Weights of a small transformer language model: 69.9M parameters, no biases in attention or MLP.
MLP neurons of a small language model. Each row is named by its layer, matrix (gate and up: input weights; down: output weights) and neuron, and shows model dimensions 64-255. Each number is 500 + 25 x the weight over its row's rms, rounded and kept within 0 to 999. Numbers have three digits each. A neuron's up and down rows have the sign that makes its largest values positive.
Before each neuron's rows, "fires in" lists the words (lower case) most often at its 100 highest values on Wikipedia text that the model never trained on.

fires in: "25", "26", "30", "27", "majority", "31"
L2.gate802:502516464531499485479520529526491506491486441496491519494495449524497515478478488498494486509524497522511469536466482499505521534476533477542486476483525499510487486502541511513470532507506498491494517514504533508482512486480445504487488541512532439483474506516503491520553500511537518470495476501475519522513506461477469532529506502502480524542515501446464520502487475483486478518490543507456520471499492506472532479530514502536471481481492520496494541483502463499456527490548500504496470487512496480478506544529462496530494492494461489499489472457509537498532531492421482473
L2.up802:530527499541445500483484494501517544486508515497449547525486492506505531521481500519490478520451527517510507465538496513488466526494518571502507483511483526502489501490523518493515523481469504418503506494459507518478525506494526490482511466512480559499517490512496469497537493497522496473531498495456516460470491486531495449503486531499474514503501521545516512463510510497486483505491522493555506480523498519485521471448505489523479537498492487537498526527497497508483510505476466483457493454544461474535490503502475489455507504524495473513508487497489512520491503522496519485
L2.down802:495538468480498495513465538460508524474515462513484507532513468504484499456501487484488468464502477432523479479539472534462537556492508511499514491516510506496525496511526536506496511494488474529463497440500499524441500476508512488522535507519486515498501499516492494468483529507488488461520473510447504510510491522526497470537496502521537515521561527512483494440462492538492524496485513491472510510517482508486508477466517491555510499494473502519480507516453567441536527468537472480486496520491514472479464511488489472499512468515444510473467507494482514462500511516490491504

fires in: "home", "life", "lives", "living", "death", "live"
L2.gate542:502505513435482515478479493455489499519514501460522537485527468530536457510507496507515527479488507486516502499514531493511472492510472523515501473454513467475557482469497515528452516510503491506502492527482499504488520505533523491495474492490523519516499535542510509493496492524448463494514499433519453490515470503485505485522449538479502455511514548521552532545509514475498498513499473466480491487513461523502476468496437522511481530526507477481477521574509471475453537517532508493526513533511486536536495514512476514511437517532522467467436531509489489543500543454512510434
L2.up542:487484499554513484524487485481510483530507484494511486516486493502511508520515555459514459548502515529490519523486526455475494479458497531477503453494521523478514492544545524487521520434433480491502506557457505505512508466496503517498559505464510539478476457493528508520499475519492463531439497484468510557503458515488493487522522512460533508509533483499490511497483517523507510455500519524512510483491512480489526507498505494458494495508533502512539516522497489480490501505480501519526461514504502474483549488494517488547531460480539543450494456488493463481495536494465500506
L2.down542:493542486495503518508451551504520518462485522523474477485471472504522530441529487473515528513503504517531532503484501466482492475473505532460516476511476502486538488510475518514495462503456518490532501516482503479492498515526508490464545475479487507505533508489510541518483524491477548520484516481501506549518470506498538487481489475485495520500487522508481486471500531506459495517461489482512440539483444465477526496493485476526519532509523547505552484559494538497543502505525516508492478469480495496475507502492531506528515466492467489531522435503509567505484500495495514535

fires in: "national", "pro", "personal", "former", "protime"
L2.gate1211:476486532480511472481500498475505527477498524495469496505487479517495513510537498523476481490451529505509523496509464512519513477476489532467502518495503504486490534528519501508488470524466489471532493512454527522509509496506490486504514541531486511559480505480480487482512516499506473531468524501515495487501480514534463539524487530490509549516531481545525514477482456509472550510514474490495503509512504498493510502512535484508570515539427508491504553453526492463504471501462507600518477500507472487475494491520464470485481514493541522521473501520502504569509513536484494497
L2.up1211:447538515517534486535469498541499476499507531541485537491493528444480482471470455532457507526466480465484473492477518521508496490498507499488518498466495521478545506475465535498505467479474487495477509507503525511495531498497492493479508506476496472560456513512521512495504492533515526506534514517484485453499499498498502497481521535519495540526474484537549478526501492475478488517484500493478504487474510495479512535477513513509486522523510539502537468486534493512527496455527513544501495509498478515470497485492483479496491430542513506452521533476525527519499487500495489475
L2.down1211:483484487497517504463548545542496513490464543509515511471519477478480491477501467509497522509509469432480472495501475465472489477532506482477530462483516540505436500495502519487449491484492505479508479478479502482467519459556511557497549460502526476493498531528469532500510475513452526507475473524507529469531478508517499462516484525508486521547518539556499533509476533504528507478520503509524490514483527516496491522506487525469523506533506500495530496519497506461506478488527530526489503519536506524516483479457512507489483468492496526488531503493510529510501452469484463487

fires in: "and"
L2.gate1322:542462534487530470503464510494512492525505469493476477478515501498495486488529533466479526483526465491473496498437486555474534458496496497508496540523509534510553514499478495493511484457521480528515519516497496517504461484487511518495488474463495513580457524508431536496505527499518482474504526474504479512486463477528523463498506495505494561514531498511502526503421506488520468476516534518510488476525487465484472545513466502495470537483492516486503507486518501444476517464498516556521487491491490517491522505481539490501497507491512534452568535531509511531487523486503524513
L2.up1322:505458519490461518447517516432467483521511525525543501481516501491494473523493478491506491474519524495496496484509496515464465515467512491490446484529494516518523525513463489529447489515472515463521535497476466489498535513502492518502509525492486456480533490500469466522495510500509480461511528478501485539509458494534506517466519487529505538535498523466510492477472475491514509505507492496541497489499481469495517516428500531490500508481534513516508526470516480473488485495538516493527467468490506532443463497497523493497499504533505519518519522477497550490469439542515476495
L2.down1322:499460479477496486509479470555506493471510488516424506523483470472475519512523495496477481459516487500492479470492526481510472470591504487481513548497485469502538519504478510541486491502489547509499510462473486508532492478533464485480483495462526495527532466461452523491464518530546502479516523505491530500536535482464461544479503474516493462483536495525520442492551506495523530512468552529520512489490531501503523490515494507464473501485520503487515467545481530501497497524455480504523524473547508541508559494504517532484557476476507465509543557527488522483501545507476574452

fires in: "number", "district", "british", "group", "population", "age"
L2.gate157:484475479487473506509496440506490498501513514523530491506496497492511485488498489528509489497475494506518482514505447503515458500494501477457531470512517486514519496568492519548533503527466495469517520500499470522551507487574467461513476502498458487483494494497529507477505523495505474487522552468485501497501496512530512478485537469463448508548460474456475497470470481493517519509491504495514515452542520497508521496527536516509519495521569534518497463523451511508492496470509499497500486445498497487532458502501507506537516519510530489469519478508477487501478518463452492474
L2.up157:513500472515469476464497477526502455524505522513462529536498458457512466490476481494511502520525456417523474562555486507508501530525515501458487487492503490501522490511507535478509508467515533509500454506498497470474505502486495471467520492531493517477506499473484487511458466513532499481526517494499527475474480522484501524450507504528539479527545553505520517504525512504532480503523513491486495468524544531492511502479488483483494502511512453475489505509524533469510492512497484533521515532506472474498507450509533512470522503460496523483549470562466526464531532518507524488
L2.down157:515464498470479480519519512506500474490497500525512525522476517560503452462556516538534477504493446467465455483541518482527518504470489496469528512528494526481493489436484476508513484534523515519500462517478485480498483476500558493528488483516513507454523452466479498498497494471495509452519494491508461492491510535469497508490472490538500490496549551520544527474542478478463481502508538528471501496550520504471476519496439531482505492499495503503515489509496543507528510480488497482544473507518534559490525489548492507491510446475508537495492484505515506491514492519481510513

fires in: "john", "the", "either", "christos", "when"
L2.gate445:504497449521475493506535475540442546510445549517492463470467517483481527484482530540489484512492466489498502533521498520519552493503493487520486482547446529510493515544456540519478499492506543453473491506473494511485470477514497480469558467515496509471493460538511471478492503480462472508488515514492508533500553477507557545547518474481533539537534497511505529493497508527529516490504518501547487445538508506476501514500522505495493483481474541552508461505488489526509511523529491451474503525470460500484509499472516491526477508497519539550508529496538498494492465465476514478
L2.up445:453485529487452462471473548543519522520515480529429522489499515533513488498479493514509505525507494495484466509540510495489464506501463539510508501466471526529506532497514543469551554535488505501529483458493526514492501486491497533496507512499501519479519488494518489555464473514511544489513519547482471432501504469470537513491509485530531548516507496489492495446504485473498541465490493511545529565502534546519530466504482496485505521514504541500466535532542509545546506505486490464533492473496470528493536533468479463549491470515493475483507491496504482497507505527481500491
L2.down445:486506511516507488510524481528460545503468485501501504510535486500502522492542510557493475485518488508537495504514493495496509522515514506549482509544531489448484494524488527484553516526452466485538509513489473480443452504551481482531500500518486526534506472543530491487499478504453491506557540507462526439563472484489539520540491509558522489470479501506526525502506487490491523491486478499503506493513519488474527499514456512500484518479510512510476591530506528497564507488492497492506469508522452502505499496530517476465497500480520514455508521481519494534493466468545546486

fires in: "day", "year", "time", "way", "years"
L2.gate43:488484517528517499459463479491526505508517499540474523527534538517508479497485495484460482470503483479497484489456466487496478495493510517526498483499502500526537463537466486519499491525485489510487475503488499466519503504444497483533506508489497498505556511475521500505473510517521493493494507501504464514488493489496486538501472516538482481511485514536492519491536453475508529489545542523496498513505417463499464537493527471492495511464435521525471501486477556494496518481524505487518527520512458536475540502468475512448462511482504542531494492516500528492512486505504508485
L2.up43:462497505469472509504510484527534489529501505482499529519518496494515477507508520493474495483505512515491525515459464500505499481466482462502464486512559471509448507500501520510509521534498450553503499480462485434496485520514505534496506533518505484513496510489525499466482544503528476482496487482539495498503509477499436525492516478509468484543506470527534533495526500499543505500533540493501490517515460527478484511520499525483492531512511497514490469470514478499494496504507504495494478485520536511490470517499499525501528497510514464476502505518502501510516492481499467477
L2.down43:481520473515464480514523456498463490516517481511515476518459491476474508488523528481500516473501504510500516499551466517528485494515488487549497507491526483464502491500535487538468537522500469547512472510513511498515513495507510500510495516508502550535509522488522500494469501515462463484476542493512499461483508462528499477478491515502441530543505477525501504469489461507490509507529510465458449532514462483496476494471481522474467510460475453480453506471525526513476508453465501482509509510511546538536510488475504498506501477524514540476505500529540497527530494471531504477

fires in: "country", "state", "national", "international", "family", "code"
L2.gate1202:515490512504540503512521485483543515493504514510505499446494490527542487516481483517470485516472548484442538446510433493510484510482480526458473474492463556493507508501474453531514500520470520498522532503487516530476523490488487512511455484533476503499475502500521511520466491484502466503511510535460547502513481484464508494524539463440515494504499488479544470470481479485491521534514475507564518466500501483480484534500505460488519554475518498496501502523554522487518523498468513510457517521513507514504498519510479508512515460460481501533500508507498527501528485474496478527
L2.up1202:513513506502471485514498467511501548506480539509492482510444491487508517489483495521550504476510511475496495496510477521513504492502463530528548494494536544511543546500470479463440537552452518516473530499453484491512500503524481480537468549479475538514502508481502521489491482481515492469475518563510538513496487497477487488529514505497477506517505445495496489524481518465506531511507503486439483504486496470467500563485499482475475522516504487505537492513498512504518456522474487523457478472484474508491476502499479492528486437465506485512502512522535497468517516490527522504
L2.down1202:496548493497535514513498486530493498522497525509504479502481530438505479500503499481535531493534496539499512469495471512485498506496448468489493456505486507465496504485488512500505513516507492471529536463418500512517477519496499485540485495461524541524491523515491474475481525508555489465506492516532509550473542515507523526486498458502512529501487501474504520470499509472492455498503479518486506505466526442512441512463558447506488544496497526504484474503486470450522449515449499477520461503527488478460533446498467535496520460491460452499503531448527491494560517516471538499

fires in: "both", "not", "than", "from", "only", "rather"
L2.gate432:540485473503453454509455510501472513492480493477536467537560475494487478496451497504511530451463508475502443493520526513524449470534458541450522511508512502511519498470470491526510501495510445500493505500438510489512529500511491509449503512479526484536454469505473528522542503502490511506519555471497519489498499482481473491479457504468516495497505470482470484492498493512492482507476490472512551539491486477521495463499489505519485499513512478508441515479509533511450520475535503521495457508438509476499478501486455479551491516526507503515509468522509486484475511474513512435
L2.up432:498431497492443490504492473475472503531452507463512504484518495490529484517481526504532485472476470559485502491485518534532529510460514483512493493517501531445497511486448501566514540487466495545517432517487502473509503487529519517536508461487465525516440527441516509482535454508568496487497535470508489520547513458508491506534481495516510493499497487454459488483502515511501498519521501516520472543490478449509485512489470528511515501470506476458454488518501548533484514514503519511521503444501496447502523520482503505534502510521515499549517511501486496505501492495544531488
L2.down432:496512527483487468508524485501453507489505481504472503484532490443474550493555541491491468502435483502490533502489513463454489535486553493492519492556505492514465480493495456528479507500473522529539510484501495500507538481529492477496498516529527496492465486498485462517512522496510490510499520513520455508509497490485501500520522506556492508507492510488494482470505469531505512525540439509492450508524486447519477500498509522503499508480485492493530481529485528480528480475506452473530500538472504500446553469512542504530506507502482556509505507462451475459540510536523489477

fires in: "single", "each", "first", "initially", "one"
L2.gate874:541526453523525548510495523519466485462519483546528494457494492498489489500491488471538515479467490510526477490510499496497482470511515546539519539473487503489500493523481542520490534492530518530470489489443479489526483489529499543441482477527528495480511523510524512483495458504502492532472504470495487536513551491488534513498471517509450544514464534513489516484503534543459487494489491520490530493492531477500428526510538455473539506480478542475527489491498509501487515534466499458482499548475485517513513427480479472500513521497454479467500497514461521503512501522512463505
L2.up874:528516456498480553487478503482486472474491531502534512523458482545502523501458489515482490516515483445491493486475473531489491470504520507506492454497472512512480491471512502481495494458521476555496511515490534495511478507495457506502508482505493466552544479502508507449487440502563467564519514514501486535454502546506513508524499485508487530486499531507484502559537518488458521506521493529502501500486514496499523513510513477461504502525476525511484464519469462503486524521522514506496469544565490497506501459489470506521528475531492517505484495489526515504532545567462491448
L2.down874:534511451489468515522509482505483490493458537498485532475488515464474523471459490523532471545506535476535477505475482511492481500462504507472527469468531521500441464518513508515483532463486471548537479529552491509508499517526517478506482463450510503443492469477434504497505478506509500527476531535492508530515526486468524481507540491470516521458515462515495491545483466526515500535483534559473521542463525508502466511511545510505484527508476467512509482520499539492486500495474481474485485497517528493510474493474517496477510495538493493454481521545500527505510524502528498451

fires in: "only", "today", "states", "average", "generally", "europe"
L2.gate947:513479536481484449492488490457496495486491529475517514499520499495494520493496488512477481476557463499504472508520485481533473486546540488508514505560499467486467511507498487486527500488501505538530517481484472464468501492487530512485480507529511465564482530450531507486514457500502505496526500532495521525510481484472503525526467493500495495483482515526557480456502483515509562512498554499460509498462505547529484492462500475485537458481495508492517503529482486500522488492474491509458474490496493448515512491487484478550489477513449528508481487521498537501517510509515530491
L2.up947:551518529464471499499497470472481488528473510471526523458504550499538480473528529490441498460499524504467479530509517487493520515511511496484478502520441500528526488486482516458500506476502505480499484530493516543482502497530503486479480469493525475514490487469494521519505513506514521527468499506547479485507500511536494503477456490518564492479528458518491458486521475517525586506501523509502519518552530498524518487519505523495505515472491518499465505479487469500494507520468515492485533539495515480506548498462488481526523530532512468524538482491481453461522474538516484472
L2.down947:540526527489464575490521519518480487462501488470491494451508526521524518481485510488474469492504500537478511526495461504461476520468477509483502484547513509509520493516512561501494496532497552458471522549467482491522472531487479505479488510505490448523489496530490494524500550499516447490479492514509515509507478469525515468533525527496495496479516501497546533489470491501536530522459465509511500468461518520514497463494490525508508482507507510555518537500515473504487493519519528466517474493568484533484502488545528505480477509444510454498595509545481474532504489575503508523

fires in: "player", "member", "members", "those", "workers", "noddy"
L2.gate389:497501470489556530522515494482503495502504501454540505494466546457500501481501525473543507441476459476507489503509504488465469511523519490512491512502533486546454514491488480455499461502522484513533523509505488469494483553510497492443537521529529497523462532474499497486500478514499481512492477520499486482496543483502485525496476498485516520473540506450494518468471483514548481477458502473482496520467487499574441488462510513478464503481513503498509500480476472480484540469549472518509484480551528483464498524461516492474519536516452499486465492492508488514484511503516502433
L2.up389:489487500524464517540552447477488512480527520467516504491501526536536545480494460516485514466471518497479499504541491488477484491544461515502474502489492494521495532504525443473478504505514510509514464534519511525504525521525516468473535473470500492497504503508489487512474526539499501470515533516490524525515485521507538539525505493541504472511512511495551509531490494535497527499484542501461475535484489482527474444499514503492477510498497538499497465505516519461504522524437479506481450500520484485469456527491536497510490499476479477488499484450533513475497541496558486452
L2.down389:499454506539462541472508524510478494456477550511469535513534461472540486495538462522522544521498510497572519524556505519490521505567516511504507485472500485515483496493477522527519482503537501546522487491496477510467547517509445493531488498472499500523459505505466436492508491489512493487497472530510471504528493506536522548494495499480489431508522520514518496485558485464507537503478471495486491460539505502509501498507485497480521507490455500473523508486507492481528482535540521477518496529512499486466535536491509500491477495486527500479512474472512476473457458501516516467

fires in: "for", "due", "starting"
L2.gate1565:511520506496478472495484450528476492558531462519542490481553447503451482511505503498485514542494523452452515489516502464511503530541519532474499468514499483497502505487501522476477483459525492498449486509506505507500475461537500465476543516507486509509497518488471502516557497492479493496447466551515484506468504526516510512464536485510502493478470522476502505497563498529476519475490509532470503479513531523532524544519436530509530470534503538507489531502501511509518523531483530568516496498482515513503492542525510458475477453467499452496466475502490527561526497543503504525
L2.up1565:551524529509478521500488483516482467486532482493504523523493499485539480491519509538490508523517512497505526445512492473500470470521485470517516459516513543512509489500475504456500522501504491516459502524509518505505497522472512471472526471522480517521461488493464461532542500474521539464426470525484452513485524469482489515535532522483480493498494486491492502509520525457525456499470497534494490502494505514499499526501421511509482517502517524499526511511471502518545528488541528527480511519543546543457466517516494497475516486506471526475489471495514521507499502536489507485
L2.down1565:491512517480492490531516470476490485490510492457544534496467495528455522497516515492501479507501512480517530499550500437506495495507532521510464499535506528524502532486440536511472510465503468529523516479498530526513492493479479506493511456488526554536487495486509510515536515494525492499488537470498449470508544489520537535490449539503487470502493494533469500511502498491503454519539490508480487492484444486478460514484516516511498583498460494494496495516509505502493509467526499515485479525532483506497480494497464535505525517542503485500490492506515537571466490513494483489

fires in: "album", "2", "3", "game", "cd200", "cd200r"
L2.gate239:474487496487486519500488496525481480492453496550547503470513522495486510525521479478460472517522539464567475498529484453519498496494461521469495507488510496536473504513521491444451521507469525449517508474513501460480432465491503525476497455478480490505492448493530487508509489483530478476467484472479537519528496500471458548458514493495487491459471531494500524489505488490534496517481517521510514528509496511448529471500535508497450526524546472525510526516512478450539504488471516496479506472510499500519490522531522517511487457517491494474532500488487454467544479500526471484
L2.up239:534451497501441492502464504528496516512475480548543501449553548488457496495561499453464472507498524471559478534545451461519489539514503510513539465518523485540514508480531508468501514526480531490507512456540493484474465480543487548496473501478470503460521458508508479491489483482499522510531495495502518544467521481530478499493516482516503503506501518486504502496485524500499478500480497460497544507474523518516503484461509449453475532506512463502514574506479468452539519485470491513471480475551486481514473497488512498526510471536484483498490532457485509478499493511504497501
L2.down239:528506494452505476517516462522524484503493494477476528511489514525525525491499499525518504498514527503498474538472491532486471519493517491454533510504503525531520513508533499513525487537457483529465492465490501531522525484472498500523463531451542482479514463503501497495502523483472435494485502480544488501561479511533501457493533512488513492499520483496490464515456495468514524503522520514460496506485508522501490496510451501434489515435479503481503505488494515475493528547508492521451533478509522494538485518527478515468535500501493524483507511550477530486508481556501502513

fires in: "series", "show", "book", "held", "album", "game"
L2.gate1312:480509520490450492506487522470484545534492503468520466528522514515520522491459471511544478551468477496502519532561497517529491485512489492517466472497491510481508519474532501537468462540481486477515510558534520528503479501499504501473485486497492505469498536463502507496520512467472518468490548490487517509502507514536466503470523508477514483535480535484484490463487472471569501556491483501481473542428529491497516482463482449517526501485506514502522493544488487483507500515489550513494498491480466528489460525481533538531506445526550462501488482510495478506530552489485480488
L2.up1312:492465507514494443446480537526495495467488536546510534494537454526465483521494478487499513476507483483512517527525529498552431488501457483519484500495528494484540533482468548486473500520496502536506534496448547497480503514547512508476481527507513515506521489500532500505489513502479541502528457514517498482483504488518465525484534533545464495515519517530467503526520509490520493465541490463517490459543484462523502528472491498537493536529475524440506516492509487515490534470504480504477495524542473495534512504461491506507547483496489494491526469492538500533487474487504470510
L2.down1312:514493452467489519521478504508507531459462487478505489541508461434500494519510509506467470472488502514464505491489524524516494496534523496482523508430503489511498540490526498473471451472468488534483480475507484534517474485504517486521513476512525530510564472526486510533457507529500508481448483476498477499456538479494494447490537470532450496455499547495486523494477458506466454472486456466514476523478481489473492476499502541498526470477472493527480561516534476475475481487545478515481505474526489474484483506499474475469494465527464517447534537503516513509510463514470529523

fires in: "man", "men", "human", "self", "woman", "god"
L2.gate634:518491504540492508499501525499505474474517485476503467479528474532476492516467519494509532480478459447513518491490501539502504513441463509526500470514510493481504499500475504506518486492463514491543469487513517454479518500541493508496498515540483493537506521471513555474504483507482532523475561518471483457473528505516484488477485490487520509489514530506531490547507525478516508465493474466527507474510507547506520510530484493494487535533503488455505491519543485457518518491492519508476495442471488532497491462477522479497495502547507500540460475458484467535455491489491516496
L2.up634:509494524498487504481507481538488531514496469512483473449487448503473463491513494480500488512495451426497470476454483504484550465487495524484496520456491461512492500493526486499502542505503550471474505484556498478459466471504502495499511541510492517587472522516511515510491539524487583512493565479459507457463467487478479480493504506495515489463478514538473487557514519501475473538485462501489531506476482514519510515501534529477510528482508486479484481500489474473478519491493510447482484471497497550538530489481518432509471476520480469529497515445471492507497505476517507490
L2.down634:514526543472496454506531483511518533496507470515506466518463516553508479482488510514513470514567487493522473477495484487505550505488486482485514517474466495520485507516517463451478523486498500482504498531489488543479491468454522495516510526479510537549508506479481536469506511537513557505523491509532510460470474505504503503537499525474492478494486492519459483549538509502457485520516521475488509487517519506519507518513477526517491514525546498521508493503456494519501524507463519474529529515523475512478524489511502449506498453468488517496498515460496515472456522489545509521

fires in: "before", "since", "from", "age", "for", "right"
L2.gate343:505481502525503456496492456499518514472499449505516502480510520467495523486534520508529463515466507484530545498516497470520470490553542493503458508513518529481490498473531532488480508523495454497480498527555502500473495483527474523464480537504463512512520505475482506506462515457493544484453510495571508488482571451492521511447526473478515507483525497527551524527440506461494469453450508456473520527494538509534518470499495529504450519509477449516455527530476517503474522490543517487510503486518513512536487524500528482519518516485475482486494486483583514459523536504505482512
L2.up343:506513473546462495496533482467512475477528492514467513514494500498499519494457495512486487495524530489522508523454508515482466508527467492556479528468479496495468505468505465475479522515485516586497471442523488485481544463485507504497488486514510464514484494495511501488535520502480507462486517469495526494545526495467538529481535503458557520493489455522549477480513525502537504525536509513467509514483484546495466473485497508481518495467454493481473490542495498517484500471501539522465494489439457525542545541463506506505546483482465530533501477510479505440518493510513477532
L2.down343:454460514467544503482580491488538484517556483497514512465475527490555522509487523518486470507496499499507487480503511488492461513493516503483484469506505504501471469503544498506486542493509494499462472451472550518462449486510473503519494529475511507530450509483506474478506490535490492523478494505519496489497455543503499504496522545475514447472499458528493507445510534519535493504492479456462497514517534453495488455515496495544487529475493489510471505500495490501497486511528525447475497485499495533487481506493510489493492456500535453489479482485513542497526506468488525535

fires in: "architecture", "law", "architectural", "history", "results"
L2.gate1578:479501504508508454495491522492499475498467501516512542527506478490491487467510497507481502489482499507524494507511515458471507517573492479492507508519553525474484472526504473519517494517500555485481499474549478484538504506509494470445491465477480500479505492511528481525509501442480509483496509499505474522515484508490465437478518472475468535495483503515505546474478500561485497483462488487477548505530487456514475519494507471505486490540493479504485527552498490509514523517509522445497487531471497474543475514540503541535509469534489480525511455499479488521520506477483505525
L2.up1578:490567477502494464474467493472510493482475503459488520514459454482502494444483493497524475486533499506515504477537511533489441485527516530524505511500501474516467532522512471534505454492481514482533520482508486522473495506520525507504497502508508479460427457417528482518450488517512501507477520494504501495462467470497523517481524461495524489530518461531529530469473460487507519506470509550508499473509450468490461592488496530518518501482522493547472503516494498487461498513509484480496499534435476456493495508518503471536547512479470535531532531493509529511496504469481519485
L2.down1578:527515487489502495520500509478473475466457478514497534526509540498479531519492462519456486548518467469517482478463499491471447517501530515550494539502507481481473490478475501516500489503475492465515487473487458463489467484488487539447510491451477518471485547495492460498518483532528505484500456493534475518518529502515449502477474531499501480472542484517534517499512449480494491515513446530485526487485499508460460522522496493506459531483545462544513495474490471486511493523498496458480465514490505478529526490510514523508516490524481485555498508511490517465474456472478549519

fires in: "31", "served", "30", "serving", "work"
L2.gate506:479482480517496518519524548501513458523497530513498510536524496524527509480511492535495501507470511521534510534502549516528442527517489513517523529442457475508512452513527523490502546511466538536554467494535484505488495483485506493471465504489450493513517508509496488483514453487476495510495504533528498522462476501531438495547526522488505475548503550471514503496510433500540543473513510498486509496493524497464441538493472488465496488512519519488449539495519511508478513519520471533488497535479467513501474543456495447478496504551476471533474493467521504485532479522473510529
L2.up506:529489509490530525487532528549489514513514505488489448519458488519505455525529493505507516517467524500540543501482449519517504519552470507546530503432521482493487528459469489522539472492494515433456500518466502502526480500499542541478525447512499498522498528495494465477483501461516501490484482473449459513455543498499494513540493487502477532477478558474504531552484489506508486485520499509459502430525512499473538519525511483542505513490492478506499497484501469543515507484495508517473465512486484468517530496504512503508441496512475497475499534506510518524489516544499475497
L2.down506:507466489452480479504507540508442526519529497512571494511477493487494471500496523494451513493530442484493522483507493533547476474492436522542526501543500510504496491493507511474500527527518549488491515484451484554510501463516526512500473512517543490489505545523487481514496477497521509507488485507513517533560550462478490539488492526510498522482521537454502485494478470498508515509509512488453486476477514508481517518516506509477486472483498513447515474493457503488487490487508482515518494497490479528516545492484497509503491436494519523476510508485480487525496563536497472471

fires in: "group", "family", "number", "they", "party"
L2.gate862:521471514487504496505489532522516492507476462503519526486512495506520423537454490497510551425476511515424534470508510510503479472509488461517519481549496483483535497490517536492502487505545446514441472501538501486466494482517559550490498530494443490456509483516515515479500486458481532493502516466469472522525490477531527494476517531462489545531546510472487491512494471497489496512541504549472528488490500518489512507504533473466515467509500513521497516496495538467495519509455507512531485502510485499483487504500529487502514504504477495503496522510493526510498498485457535480
L2.up862:487468483509528513523498516496538539507496468561498530496505513507493504479492529502487463489490523448516508461491507502504486474492585500518504472531492481552532490490509519528494543488498510471485525495495508528458540527523499496496512492523482494496484455492479501498520512538518474489528508462501550492458524469461506527513523479480487490507507490466512490525491515498508477508518512490514545496500502550499442503492523481528455458470509516492550503501489523475492501498473489507504521512490490489526498505463516468461510505484538528477516523427529502515529543508520496486
L2.down862:519494449476546445475528501526527488511499505496528500498486493483505468488485499530500541445489526489515501446502491521522460477484494550494511502549537503483463517486505486501471490467500489563505487503502447529512487496469517481534497441518498487503481477482467472550507523519493482512506505496498473512492472475479511489471465508530480504473507503497495510526498468478516473488510513477474463491455559490513489486513517476482448499530520555498492494499503467582491528507487512522503474488473478532471493500509528537493527482512542475500499492469454499485468471495528528449

fires in: "over", "under", "cover"
L2.gate1496:502490473472501476505440479534515498540499539483471530465449483527505482491502484511464514534478475436542484469505520513516506496533486449482467517487498478496473512515518513541470515514530476499524495501501537515524470482474508505475512509465503531531480504522472527513512509483465492495497489496530516515508541515462461507452526504513499518469489538502458496507486523489493570492516487460531495494502528520513524511524491481510551456494469487469480507528520490493502549520482523485490490498523582505534503516541461480499527452495492517466492523528470530514498507502523489497
L2.up1496:480547552506500511499504524515511455512504525460461516498527509501531488492474502462485473515547497461510466479509532483507520526472532527521469521518517512503487505495499507553522506535464482510475486518518492497491507555509515543502494476496449476503502501463522456480483507524459484521449469528514551472525501545491453532526504527526499478452536481461527522513520528492453470452507473476527505537537522478477482460532532474483546479476459541476526526534504508488473511497495490493513465514461515471502523505464513515519473479526444500486478500501488508429506539527498477501
L2.down1496:489514492509463475493539465542477515524485527487498498513498522534521503468541505470480487557542491466472489520476529460532491532484515462489511491512502536504493472469475539584492514528483501505490469475492497487514508515480523516482511485532502526524519528488510515459538506494497506506505465517495487493541500517489536459452525537487490466539536493500460511497484511500446475480496473480522477533505502503515538529496508448525514486464496510539517500513477500516487488522481535467541493503500478524508486517477499529563548483508466561491473523474515517471436519511468484507

fires in: "home", "living", "first", "live", "arena", "nrhp"
L2.gate155:535510526514515492502479528489554489520544499487474491450498515531499544477523488492513554510524537504507538508497511520461480496516482531508473521504527530513519513510533464502472502485527546503488513511497507402481484473484508475520521463474469488465519487528526503498500492520516556490491498519475481510494472523543564512473488498551507540513498515497472546528522475490510500461485509548506484505504528470520508542479501515485467466480514526456509518517511509506534539476487510517508532494481503506534572541463541516558498481491569480509467478467511528483524568479444485506
L2.up155:491502535448529483489537434523480510489451493489470475521522486494532494471513470480505473529475512537510490495485490540443499467477482530516534487499496461504526505457461466543502483553451537528545525510513474511515499496505499511530501517494511497473509511534498545524535478511507545506454509476520490539484474486477452487502548499462452505542509526480482466464500514500488543502511501516503517495513479516516543506499514544552468482505492510506527532522457504503534501477542522462509458516523520487503530503508494481488496495511482539489482504500518518509494498504484520503
L2.down155:509525500494524520496472461475459500474494507459443469472447471504547528485544462499475498464496489491481549486511522484509483459500483524481517478494486491480473492479485527518474510510507496514534499535518485466492527541498485508510544500525542497502473489462520511493486498451510476519499523451524504502447492521518514472495514496482529472502498498482491493523504471520440463481513464518535507527552505492492535480548490537506494493514511516533519510477476548475505525437506452461484481477529543516495497548496506513470463488480479473508442527522496513488481492506496511468